config = dict(
    num_attention_heads=3,
    norm_eps=1e-06,
    rope_theta=10000.0,
    bias='all',
    learning_rate=0.000738,
    beta1=0.95,
    schedule='wsd',
    final_lr_fraction=0.1,
    max_seq_len=1024,
)
MLP neurons of a small language model. Each row is named by its layer, matrix (up: input weights) and neuron, and shows model dimensions 0-63. Each number is 128 + 32 x the weight over its row's rms, rounded and kept within 0 to 255.
A block is one neuron, or neurons of one layer that tend to fire together. After each block is what it responds to, as a language model described it from the Wikipedia text at the highest values.

L10.up199 [147 118 129 171 189 136 108 158 140 124  82 159 114 135 143 172 103 158  82  83  95 118 148 113 150 117 177 140 127 161 123  85 122 139 147 125 123 118 163 177 170 120 138 112 114  72 127 140 181 197 104 150  92 160  95 150  98 128  98 142 137 178 157 151]
Responds to: Numbers in table cells. The first digits or blank cell of numeric values in wiki tables, especially summary rows like Total length, Valid votes, Career totals; weakly, paragraph-initial words.

L15.up240 [152  98 148  78  74 154 136 126 141 158  90 130 139 124  69 117 150 124 123  72  82  96 158 110 128 199 142 178 191 155 176 159 141 131  64 148 110 217 176 154 119 110 136 166 171  88 154 125 163 127 139  99 106 108 100 117 119  80 132 140 156 168 115 185]
L15.up296 [106 130 123  75 119 119 147 125 103  75 153 115 147 130 143 110 153 126 142  80 175  89 131 146 135 119 110  74 154 182  99 102 190 175 112 120 184 169 111 144 188  95 126  85 153 136 123 135 156  97 169 128 132 109 121 120 134  98 112 114 130 160 140 100]
L15.up309 [ 93 120  64  97 127 123  98 127 134  95 146 131 123 117 102  99 179  86  97 123 160 132 104  86  91 148 126 109 110 134 129 128 117 193 127 124  62 133 164 145 109 147 172  82 132 159 124  95 203 148 167 158 147 148 174 175 137 143 155 109 113 127 118 113]
L15.up582 [123  71  56  86 122 132 121  77 130 125 112 166 155 120 139  80 196  88 140 112 120 147 117 105  95 142  94  80 161 125 146 139 105 163 148 112 186 153 135 184  88 100 180 171 147 143 153 162 171 128 118 126 119 103 146 132 188 121 101  99 144 139 133 127]
L15.up764 [130 132 124 105  76 115 111  82 109 120 110  98 157  91 127 115 138 115 158  83 132 112 177 117 131 156 164 131 125 136 153 149 102 135 141  98 151 109 135 134  87 104 113 111 129 160 131 102 206 137  87 140 147 132 151 155 151 113  68 159 112 105 143 155]
L15.up787 [ 90 141  84 117 133 142 158  80 143 104  62 107 148 127 166 155 112 124 129  82 163 185 119  89 100 156 170 127  83 135 128  89 100 151 196 177  55 164 122 169  65  89 160 118  93 141 155 165 162 101 159 150 142 140 134 128 145  95 102 105 122  88 177 124]
L15.up833 [126 100 129  91 108 167 112 112  94 171 204 160 162 190 102  80 166 128 166 135 149 135 158 125 113 166 165  66 137 145 141 118 128 206 125 173 170  94 110 170 123 100 122  95 120 143 150 126 178  52 107 143  82 112 102 151 129  38 130 133 133 161 103 134]
L15.up848 [ 88 164 156  87 102 118 179 100  98 105  54 117 147 124 117 101 190 121  98  83  99  61 134 157  41 133 117 105 151 131 124 103 144 196  88 126  74 152 103 115  89 140  87 141 109 156 171 119 171 153 138 101 181 127 194 131 155 129 120 128 155 110 104 108]
Responds to: Unit boundary markers. Tokens that close one unit of text and open the next: sentence-final periods (often before a paragraph break or == heading), row-opening pipes in tables, and list-item dashes.

L8.up302 [140 113 148 108 127 125  88 139 137 125 127 105 143 169 113  48 129 122 149 125 145 126 104 158 115 140 120 111 152 179 121 102  90 174 139 130 107 163 192 191 132 126 160 128  81 113 108  99 191 148 150 158 149 200 129 138 125 129 159  62 143 145 145 169]
L8.up612 [129 102 118 106 105 159 135 106 110 108 131 133 156 167 110  86 131 118 127  91 149 135 110 127  79 136 138  90 128 142 125  84  63 163 140 137  94 152 172 215 133  90 163 105  93 117 111  92 164 172 158 156 140 167 144 158 138 143 137  93 128 119 128 160]
L8.up976 [131 122 106 106 134 142 107 119 119 137 145 123 195 129 126  57 122  91 141 117 141 125 107 131  87 156 116 116 162 148 143 142 117 135 142 109 127 148 153 193 111  75 178 161 111 120 123 112 171 158 117 109 153 149 140 127 142 123 115  63 167 122 106 151]
L8.up1104 [184 125 113 108 143 124 116 116 135 129 117 105 153 170  83  64 134  91 137  89 116 159 115 138 104 150 132 128 156 136 129 112  84 164 146 122 121 174 178 190 142 101 151 135  97 124  96 119 171 158 145 148 153 176 151 138 130 145 145  46 122 130 154 150]
L8.up1159 [137  94 183 124 138 123  94 123 109 155 114 108 135 157  74  63 140 105 121 122 113 125  93 153  75 177 115 104 136 141 131 137 126 158 129 129 115 193 177 195 120  96 157 141  96 134 139 102 182 141 118 153 153 198 119 150 133 104 187  68 151 146 122 172]
L8.up1227 [150 122 161  72 138 100 171 121  86 135 159 156 176 104 107 123 102  55 121 146 132 139 117 184 114 173 146 131 127 143 131  72  82 103  95 104 109 177 140 182 117  59 145 121 175  95  80 109 180 147 146 123 114 141 177 180 140 156  88  86 162 145 117 153]
L8.up1254 [109 127  93 169  93 130 114 118 123  99 122 102 134 105 152  64  94 110 118  99 145  63 163 123 144 135 143 117 110 175 136 134 188  93 131 165  93 170 156 150 202 116 180 205 134 111 157 163 126 161 189 131  86 122 138 125 111 140  95 145 117 118 101 170]
L8.up1296 [137 112 152 129 113 126  92 144 127 133 108 108 146 159  94  71 111 137 150  98 117 149 108 152  73 155 116  99 142 177 141 105  91 183 145 127 130 191 182 196 102 120 176 141  87 125 105 104 164 148 121 148 137 199 139 138 135 132 175  87 124 132 154 188]
Responds to: Unit-boundary punctuation. Punctuation that closes a unit of Wikipedia text: sentence-final periods, paragraph breaks before headings, and leading pipes or dashes starting table rows and list items.

L8.up156 [150 139 178 112  77  98 125  96 133 182 119  80 185 131  93 128 130 139 109 122 108 109 136 100 105 116 157 149  90 138 166 117 171 133 144 136  89 151 124 110  75 117  90  85 103 105 125 154 161  88 107 165  46 119 110 170  56 106 172 135 157 182 179 142]
L8.up256 [150 125 124 112 106 182 139 123 122 104  67 102 138  83  93 118  71 155 110  82  98 158 161 169  68 108 147  72  83 109 178 118 170 135 106 107 137 122 112 129 108 116 184 141 122 116 126 157 125 151 156 159  71 121  99 173 169 140 199 134 144 161 139 122]
L8.up291 [115 147 137 155 105 112 143 116 134  65  62  89 110  99 110 177  79 145 131 115 107 142 135 104 110 163 107  61  58 106 127 126 118  91 151 161 159 165  99 119 113 165 167 126  93 113 124 157 117 153 149  66 153 152 139 161 158 122 111 143 155 124 151 142]
L8.up359 [ 88  97 190 119 117 120 155 148  70 142 133 142 141 160 102  55 157  74  89  51 136 145 127 158  58 110 140  98 104 102 144 153 103 167 176 123 120 179  87 165 111 123 196  82 129  99  88  73 109 155 132  83  54 136 112 171 124 125 136 144 180 125 116 128]
L8.up1070 [107 145 149  88  95 144  97 119 125 183 113 155 173 132  99  93 114 142 113 109  99 134  91 111 165 176 123  99  78  89  85 146 112 102 142 171 105 105 118 129 131 116 161  93 182 129 145 180  98 176 137 166 146 146 131 119 123  54 119 135 189 151  89 186]
L8.up1114 [118  95 135 137 142 141 129 143 187 144 118 164 130 146 145 124 116 102 152  80 127 128 110 135 104 119 169  55 101 166 129 135 169  95 172 126  76 128  92 162 123 151 139 107 105  83 112 173 116  96  86 123  53 154  98 109  89 112 127 123 128 176 128  97]
L8.up1463 [103 102  82 132 100 132 131 139 144 134 120 119 132 136 122 112 119  94  77 111 101 193  78 117  87 121 138 153  74 135 133 164 154 119 162 156 118 121 121 111 103 139 164 137  62 105 119 143 111 163 151 116 139  69 163 141 118 121 126 167  90 129 145 183]
L8.up1474 [105 155  97  99 106 189  87 148 161 160  94 137 125 128 148 117 108  69 140 107 131 110 156 150 120 108 160 124 145 159 206 145 116 114 132 143  81 126 149 130  93 115 100 189 139 154 103 149 118  72 100 122  69  69 183 151 159 109  95  95 165 159  92 171]
Responds to: Empty table cells. Blank cells and pipe separators in markdown tables, above all election result rows (informal votes, turnout, registered electors), plus scattered weak prose tokens like and, by, colons.

L15.up473 [ 70 139 160 135 187 124  88 125 109 154 181 119 134 118 129 150 177 121 160 104 101 171  83 178 124 168 108 102 109 135 133 113 103 106 140 111  91 109 161 165 191 152 139 181  97 139 104 125 185 138 111  84 154 115 124 121 110 131 130 180 121 172 126 102]
L15.up697 [152  22 155  85  89 162 114 112 137 128 148 186 127  83  76  42 177  96 116 128 107 129  99 170 133 139 117  84 123 166 126 156 133 146  45 169 194 102 160 188 137 149 136 148 127 139 125 108 185 114  88  94  92 184 148  99 144  88 108 180 144 116  90 148]
L15.up784 [121  81 127  52 110 167  41 162 108 117 166 147 122 176 116 123 135 137 170  91 154 163 134 136 139 142 197 170 129 133 131 110 106 148 144 147 127 131 155 129 100  92  98  97 168 107 129 141 194  54 148 116 149  73 135 195  90 135  72 125 106 126 133 126]
L15.up856 [104 119  98  93 115 138 138 100 160 120 137 139 148 103 156  93 183  65 138 133 139  47 114  96 143 156 131  73 166 134 158 108 152 155  87 129 129 137 127 158 134 170 170 161 162  88  82 139 168 132 196 110 140 108 141 172 136 177  90 193  76 156 115 194]
L15.up865 [159  87 114 104 134 176 122 158 128 170 140 163 169 105 123  87 183 110 174 114 161  98 148 146 122  97  97 135 149 158 131 122  55 127 105 157 115 195 144 126 116 125 133 130 170 124 103 127 132 129 128 104 114 140 158 210 102 118 119  91 142 113 115 183]
L15.up1262 [ 82 179 124  92  95 112 117 105  81 126 111 115 188 132 154 138 144  79 149 130 186 158 123 167 164 107 173  85 117 176 126 122  77 157  97 125  93 144 162 151 164  95 175  77  88  87  96  64 146 158 177  98 151  68  82 121 146 169 129 136 161 151 110 114]
L15.up1370 [127  91 118 122 146 104 104  75 107 111 163 157 212  96 140 126 164 128 174  90 181  98 143 168  84 167 172  66 110  94 140 158 122 187 111 149 149 139 115 183 146 128 182 169 117 110 137  80 157  95 108  94 141  88 143 134 126 124 115 142 189 115 146 148]
L15.up1465 [150  78 132 108 170 124 181  97 142 146 132 156 118  90 103 145 154  96 112 113 129  92  92 143 101 147 170 107 137 118 179 168 103 141 154 192 119 107 119 141 134 134 137 116 144 123 110 126 149 116 157 101 163 159 100 197 116  41 140 126 128 104  70 114]
Responds to: Sentence and row boundaries. Sentence-final periods (often before a paragraph break or heading), table row-opening pipes, and list-item dashes marking where a new unit begins.